Weights of a small transformer language model.
Training: a variant of Adam for these matrices, 951M tokens, 14506 steps.
MLP neurons of a small language model. Each row is named by its layer, matrix (up: input weights; down: output weights) and neuron, and shows model dimensions 64-319. Each number is 128 + 32 x the weight over its row's rms, rounded and kept within 0 to 255. Numbers have three digits each.
Before each neuron's rows, "raises" lists the tokens whose logits its output raises most directly, leaving later layers aside.

raises: "ent,", "ent.", "ity,", "ities", "ity."
L3.up370:148115085138101137090148129131094147166115097092075171133163180116104072153115190100127142144118170066088124168069160105065150168137124132103106141101195075164181128146140160110096169163154079159156098087065121103090098121134098111170120129130155137138129135149129126116159142150123119158133147158136206171093120129158148132152135123152179124108086102106150079138111163124151147119164148125132132130160116063120169116130131131191132111184086146071130134126137132140137159092053147139147164070084076147110141127130095116116104094129148165159136027152109145145198111171138149100111106140108121170080101115096068146113124144125200151160227129113056154097171152103130133142167117135069095092162120138093154141165163141140128145113176103151058134096141075139111092133174147
L3.down370:138124104122165166088172122177098127083113121156140132075105129156207089131143117102132123164141109181156142147128166135102117176106139129070174171132117116094207168139104104132131106132133184083119141123119100042143108120096081191137095179127165124142178147141109166086067163145130070145139112126130164119153170135156171108161160112135111113140157094142138097172159155101112120151149109089160079087115119087099108172124130185133159129139173123103094111130111098153107154134082122138120161089089161146134101122122178172095124197119075117147102064103138125109147153040099114114150107081130116147101124098104095096126101125082177182096116144096086107108129166071118164127139177106116189172156117131184063095161063123120076186116193107158155124129142116055132117180137152

raises: "oss", "aster", "att", "int", "atch"
L4.up279:140054144175166097103122151114091198186154141160184168160095122152088122084155128133167156183140169147145135168144147127118097083138119122131085125107167114117167141167098154093158131151068103104131123120090101157144134131112102102142111128125147127122111035126082095162152123100154093144073088119082139132086157106159108081121148133163162160134103147135109167090107079151167147141132171094110157137132131173104113161100124090153108137120086138064118149202115112159123157166105135139096135094148087103160113159141162149119129118097107204094099156083184104126121111090218141235178188122111115062174155128097105134148074159068127170129120052104121130162115120123141134109167108189123122187138138156094091183104217117173141138169076160136078144091143130126041144132123088
L4.down279:149172151173136137102128106179110150124125094069145159113115157103160135141105107113121110156146140111143086170095192125123151077132123023175153116130154111105169135169144054100133127096152110104155122184120192081143141169135141104116123127132127108085128124096141142167080135101110168126082103139110122130142146134114056087099069150146146102152145103162088152165124054129154136138117127127129127088132091040121171146104196163106122081105085236103159112138111141143160085130145163045103168117097168096064154103100156156188139162184124176116149091218175155150143135111107148103098162165101133117149155148147126140146127185142096120126071119105149166117127183179137153125053135071121175111159131107138080041122121121139093134144064074119128173229115165153134188163121182

raises: " However,", "\n", " Its", " They", " Their"
L7.up1398:163149150109142118177112139092145089140131159122124156095147088099132109163140128182115123108103181159191100166068125148187112155117186092094087140090145140127143113164102132107127141124087128100095160121173081108135066114119094116147142130099148159088147136163165138168095119084118136118179123115137158150077101112159102142088120095125098135183134089160163097108094136129123178141161221124139075191139150136100098134090112095180158084131121171168156101161125119159084170085120111168227125180157062156122102175180162158148132165121104114133074129115110131120077181185190113192092126159076083149109151063128088162097082103140110137156144154138063098140117143124120141084150131154124070162116142140128088113110194124135114105155082115112150121050129147113127133108156114
L7.down1398:173135083119115143144175160174139097176135092174146158103150124187119157138137174149105178159163117125142121168119101138065096137076137097100076189136166113147141123143162100114186116130111180125159092096102226115177080174097143118163118100120152150110187161117069088161111117137118076141112119113110142090146130155174139144167140199157118111097092100098115146165075103121128089113149131080097122114133083141065131118123111109081137152111129070124138123155147107169113129105131132168140176139134105151097099124169155175178068132112120137068139139075076118047175159063088122132096074101159110148132112139115137130154094078078164137114149104097131097167133154216122089084114145129183092176138092142141082138150091161135089111118134158110095206125169093119140099134153093

raises: "re", "ré", "le.", "ulation", "pe"
L7.up1097:064143129101137110173103132172159149148172167116122124137096112136109095151147117125065143137109131093126160078053096139119078140082132220113173134108097110136125133148103139097053169134090150135154164128194121157073058122157076127147059086107158150089124101132170103129149151100167106142126077048121060128136191126143111184135177111155108159137091140094192125149124134136113015185146132159125151112085137148142144162130134135148104118114135130113158095124117133130157132151122128150166145161177173148142100125178089157139141123125097134126143085154084151089165156052161126117096160105121141102095157174119134139130145127105125147087140136140135146100130103092138125124147086097182102149084111106127105249113151157132150156179107133090165122085154191146105129154156182
L7.down1097:154163111079142081081095114101110169116116175075125107136129167137119160155134134123148068145180062111076192093138182132125116088071109129087143182085115093125107105160114082118143119110135167169151144120172131118099135171131095096130129117111113120161159151138108110170077094112116203138166107112105121159117112192179202126138109121153107139141118127140129153141104106122091140193145143105096132105099144113137079166154140093136142147110127165045102119083143167168163095122089100173166140130134135127041106139132076190136095123186172172089149067116144097120138119096103135122106086133107116206111086071158126177095112100103156128127138079149159157131159141081082143192185085135107114109167123144093158192227111110150109078193148165161111114141200055094128106146127096

raises: "rant", "weight", "ry.", "st", "rat"
L3.up891:116142112128092173135150099093156176136117095182123145134124104136152129121135165102137107125117131075130127149130146154124118161110107127114081137125132116133115171111091126118150066074135110147135071169079075153108087178160121120160139123101180159107148096097110146176154159147132154096136090122144196093144124131131171215160098058115123147120131111124141184086126147151202071167109105137161101108128088105170174126116128130182146097079121119122079109093075133067142118074121123189108094134155132112124189167086171079172184090085142137188131161099103143139099117082123137163117103137095128130107188143117111146127089076115101103086124102130116081136150076104170158131095144142119099102105089165138149138136166138169134120108100191156079075128150134146090161139147139
L3.down891:112139149150175101143121095117114107135118146138132080118159148159131102176112152101129152180079111136141149116055103113057120159135137161151114121127105123123103156125100191167143164124095170134102184138149149141121126077126127101187145135157127136080121154090089135105168136099125074109058102128106122180118138153128177080060135182118113103180112130106101105116140096155136142086163152160120164148149204164120075107118096161060160111116133123172124158164121165168122167166155127119139103085102118210147160113120074119109077176174129079105152159137134141165117118145095100100186115088118158178139065089151111144121118146127151109104092157091179144146115133148151084118116099101146155168117169077127103166154150130108082099186183080092141174093115074168155059138064122

raises: "les,", "les.", "le", "led", "l"
L7.up845:211113152161156140114120109098120099144160072142125085123181167108142106104149147182102150100083131081140082152131100163090138093162138173099148063138069175150071105121085068158063106160036129150140116168150143085091121088068136138157182130108139156172161094174155170136134192153086133099201114120186123105092177128124106135111165171164145159137112111176134127158115126113071106157122169184148102121142084061129076136129139133128157091181143126144132159166156157131130096089155113134150114170130144136176133145122102143136159146096126129143122103188125116105101175022128092156126127118132121073050149100125103117131171103110130108130108116109084104113121123117134057092133088117085169091121104102100176148126127155034109117108140122156119097093081107116094158164143181
L7.down845:168133149114102144141097138113153072102170123135162073101125134065131127106151109142124112110196102147133133108130145192187167106129117158097179097118098152111146149132127124124070132168190107047115114142081090137056095157068111094134123105106130098202149154114121154150131137103104134106110100123108136139070151154147112155073096158122149165158125144164095153143101170148093127104137126077112148135133121164147156107161082143170135141128194121137107166144139154132127136134130096130118139068076162089160134086159076144120075098116158135104117104059092102107072111059164102168167133143131102123140114162155108161139077156136128090103152164145123112125143130042103186123189169143124136168196134075130175207154159109123095098110186088154145166132143130085119090149245207

raises: "}}", " kg)", "}", ").", "4),"
L3.up1299:101082048077127156109097135108045077061090168161146144141084138150124111092122128122106112207167142103088147080103117060136117179072107132161105120110171098110092149138136159146098105124038100153103142131149138118118110193146121131153083105085121121135165106111066124150130111163132135104157177120141153137156176151177132106078109159114158144149044134146136134076113160141104084126170126128086152126113075100137078132108149117121175091229140059119158143115132159148116191095119141141137168111172116106149199107127126138064137108108097155206143159149116121129168138104134183083113142100122120091085151129138139162101139159138195096060123085113140122141140161154097128086155046142093139161112105139162154163108131149140144139120093136122085061125150151143081110104109129
L3.down1299:144184125076176097184148128118215158129163176107133110102153167135169099189190116143126123110124101120139145123075092155119097105132184193143101113150128192113083185090125154179111144089189137173149131153119129081127108080073124118179122154108185102107139122156118131127134185065133085116135104104164169122135121128156123123142064091067128067193153065142187102162115084097098133129124109136131150130157149113065172192139130075129091114108092106161102152128144086096138155177073132120130090150124150129116124169069088132127185146117096117083087125129068174113132145134139114104109113200161110145129078104089117153150127141163143131108117146171108133147147089080131075140133144111123162115189119115139175125126175081123169151113164151144081116080052089156131145149201155

raises: "ity.", "ity,", "ence,", "ence.", "ency."
L3.up1265:126095107185107134068138163163065107129078126110039100124130170117113118100088197136122106072100145137117174075100059101113150125156160138125169119163107076111158146167185173112127175107110105156073155194131131088042102102158093141128107125090105102139114139091090166131123147127080087157173145105132125136145158127115095166132134085142179098148187115184137124091116016122199143173176152117171111195113159161110117126113198139101123151120133113116098056140127158138124175113122097131154098112192116114100165100143122138156144130150081146116148137117124171135145118103140122161120171139176047082100084091130159154129121146133167168103111141100071124152107079121099166119112086114117134076099126179127149169051200110110153130127144161176088147120113125135119145169132174
L3.down1265:142115128109145124146116099085121137147158162136180152123118082165162150193145134123125160178142129098155155112203071148150154113160091147143128114124144110122167123161076169166125159116194107156091141117065079099182122121055104194100133082128111102161079139112116084167139090145164142082125113103050179130093119138125199084202116086073072099156167098131144133205101124109099108117068123098101105176131072137053114148143043170159107121123185124098127201163118117146124155120106157138091127099071084171135077141127126107127083117146148106105121128109163087153158154128179109140128037185130147115083107099127099112131076094068147212155099172118165119082120147136125096124156152101124157182191115113114101140095159182173149114136150112095086177116202097126173102124108161

raises: "ful", "ably", "fully", "ć", " it"
L8.up226:120094064168197089111121166095064121171130159094070138164104137081099106154124165129153112121103053064157107128145147146163116132168122118087173100091177124113082144165114149174131096162136135149131134124189152145108155067072127103121106128138152141154109127146127169126118106126103130128085137120168096176141173118115143137114137139093134141155136038144117153085100094115156089211144142159135119191109133143193067062115115131089136105140114108097120108176148097152073195126078133159096214147156083156078127117173101174135147156055136160166178124132167155143109142143145100128203120143176057124159113125071085094111107142182192112093103129100064152152148180074111121138183146109148114034124205156122094115199144129110153167121118091107100164099106090101179122185117144
L8.down226:107147098167118095161069118128166110104120125175145141083099061145161095149170100165131119110095135144153105098113123091218066116133143132102120120078134132156168134033120112111132096098073142083193104137114173175124125142103175143093161138170135095090140146094138122171110080134182127151173086207113143104208159126104147162123164140060131110109125079121161154105147121122174096113151102111071144085166113221125129143109137100103107120131135153100100063070115120114126133093161185072072139189146165076163116101144150133144136203118127122124157155162086142148150128079099125139171142114145147125143151141161082132163106096032101106083129162164181122181140084073146104115104101179096180102125125096127133171126087134130117161140110066143154141168103108166117131145173099

raises: "son,", "son", "shire,", "son.", "clus"
L7.up87:101106196101126063149117083097147076139144145110136166096118146156107131059164153139109127097124131142148137100077120120138096096187117148105167153177156137139163105173150105197158085074157142157042170157175150142161136136121129124107110174032193123129110167114167127173131081117139077110202147077154120182139165098094106121116157166102112121154139150105139093180087098169155134080148116163144123082147074135150088106177131141106103089203148091131189150152162081117145162078100088138184131157103133107153150117145141178129139145154127104114081132161179132096123190084172099137125149150144110171077150055163109175119092182129106120081125146122153143104111150111123177094133112096127109097116123083144140168093079064061137162133117139105109147121075164092111137166137176
L7.down87:130099166123134104117112106148120177086156199108182133177118081166085086114192153140169153152119090089124053172071141123092170091113087103095077083130113108097123114157175119080157127181109168160089107155130141102179129113107135151165139131142147137140138137177214156098142132113100137111118170105054063105107115077134177109145132121127115088102105130153114119135184083117107149137182164106100115099067159222154128062132119128138144085120106164146164143124125125182139148084149164077098153112134094117140122098141207171119161118071112157128104109153154152125102193118143132177117146136154106096136094112126163093125150145123081145135152101092127126160114169102050172121061163125086132125143084156182113137115085092134174153126124101122196131158135212154151109121192123

raises: "ures", "itions", "hes", "ure.", "ities"
L3.up672:154127172068095137172127077130091108160088124055027148155114125117110105108125111138122052132094183124154092143159079138148191138111094148093165165148125138155148122133109087134088117150130115131103142154113148099088104142143129163134140115068154143097102141138167099138163154124127128108124129131130130164160151165090152121125172151144130131167196129156105125067044092174091121129095165147135107139074065098117130110183135110138072111172098096040129135174088085161141172094082133152128190130147089105175152136122096148079145167108070134209152148113159141137182152164172109132124150135068156130112149126147128157125141111076161188119150168168086143115140103127080117121154123167115172125103120105087084140135146178078155154164113166139126128059101185141117126191107100
L3.down672:131095143091117112041133098136070109166141155092061079140147130107087151148155169156156142143151077130060147083077146102115122127121130206079090139160175113100112106133104089151112128110117125095118130071084127110077140108084116126165071142141112150096148128151112141079140145120133125123157098124140132146159091142157146143137148098095139153157161192141197135147165108160059127169148116118154064150120151083103113099178176169083155142173162212170159191165163115149137104167169130112104143116140101121069143164130143139154166096065121086115096088134075157071102123104151139108096116115160146071133143076112135177122117132120091127097176186168135142141098189031198124120149160127098139132147152115180174184067139120112123140109167111129094134125071124135161148077099166

raises: "en", "en.", "en's", "en,", "ens"
L8.up1280:122115143210157134126100099170119160086151133176119138168132121095099091194165146173172164105126072082112146145129170122123163110129108170106201083142116154132132118122111105141104105157188108142101127181173148187130171135160114130118147118072077159139138138079110142167136146096126134120176097132153140151102132094180117203091162168149243168072128122103165130167129108154146134130140130136164131214137134167135152093154126106149151142108127124136133126204179127068095158107121086153151144101186139108185120124137131204136179119129158138170119085126166113057119112126102122112102105137126122077106132064095105162170080103085093155161114062129094121122167128082093097113097090141088153122117077191120138096093161100126168094174128127120199105063139091165060115096075165
L8.down1280:095096089114158102159159133136165129134108115137116085108154150143117140169166152116156189137122087105160124173144116206131138091173089108134127142100056158125081073133105115097178142194127101094145188101135068078101175113153114093132149138168102146108150146145131088142056063109126141140143155140112081113133148175154132125065141129115130152125139129096165170170163122115102129109138129130070136170110179124116133189139138166155163110171088155107107117122116103118151150168166082172188118083181134140148138118149062091073148068176157159149149120111138152241088075096089110141132126165144106113200165103102084153146128119128141110178095054065128153114113188082064184126150148148132167166077107165114099188140126097112076081187123147143114137133131083127116127132156133

raises: " out,", " in.", " by:", " either", " up,"
L4.up673:066160166127060121094137133082149112097117159090091115132094172160115144115160176125134193146094127111130120092107097113069117139094098170093152134144201134109187157102112143168093170135083153146131123102131146072116136131093105101131147148108180136089155086123097136131152123128149092110098147101132149151132138107114145154210113173136113128122139139128075144070136133123102072120129118186102169092086104139139111096140123171126123104186119049084169083128141130079108084093113160122122135156133126119134197151175122196128158113095106072206107172134165130116131188134180124126133131148110123072093053109106137247084144116084090182126204102145179161124157121098086109066170044120165110119126134131114150137102175136069146150162134122110180109123090190097174071137139082
L4.down673:114136132161069121155146092110095151132184152110137120094136093159132188147134103095134146142130173146159089077069133137129145094154168114128150110213150155080109146117135099136162136110108161123131148213083118128090115139104153122169146165123099088120139129146129128095185084153101113103151152098066154132124180161148110130143121215120126108164114109111153178138128107071168075067113071110083115129075162097203142095130142172091165089190109108138143181114103104129151137148123104096117114133107152080136054118116195062100119080093095120117168145123154127172129139128145135170134092098124134119136099103119116109124083099148160143127065096112108175096142132113120034149140117117168110136117115193157194138185207096144163096153061157085095126143127110159176196145138152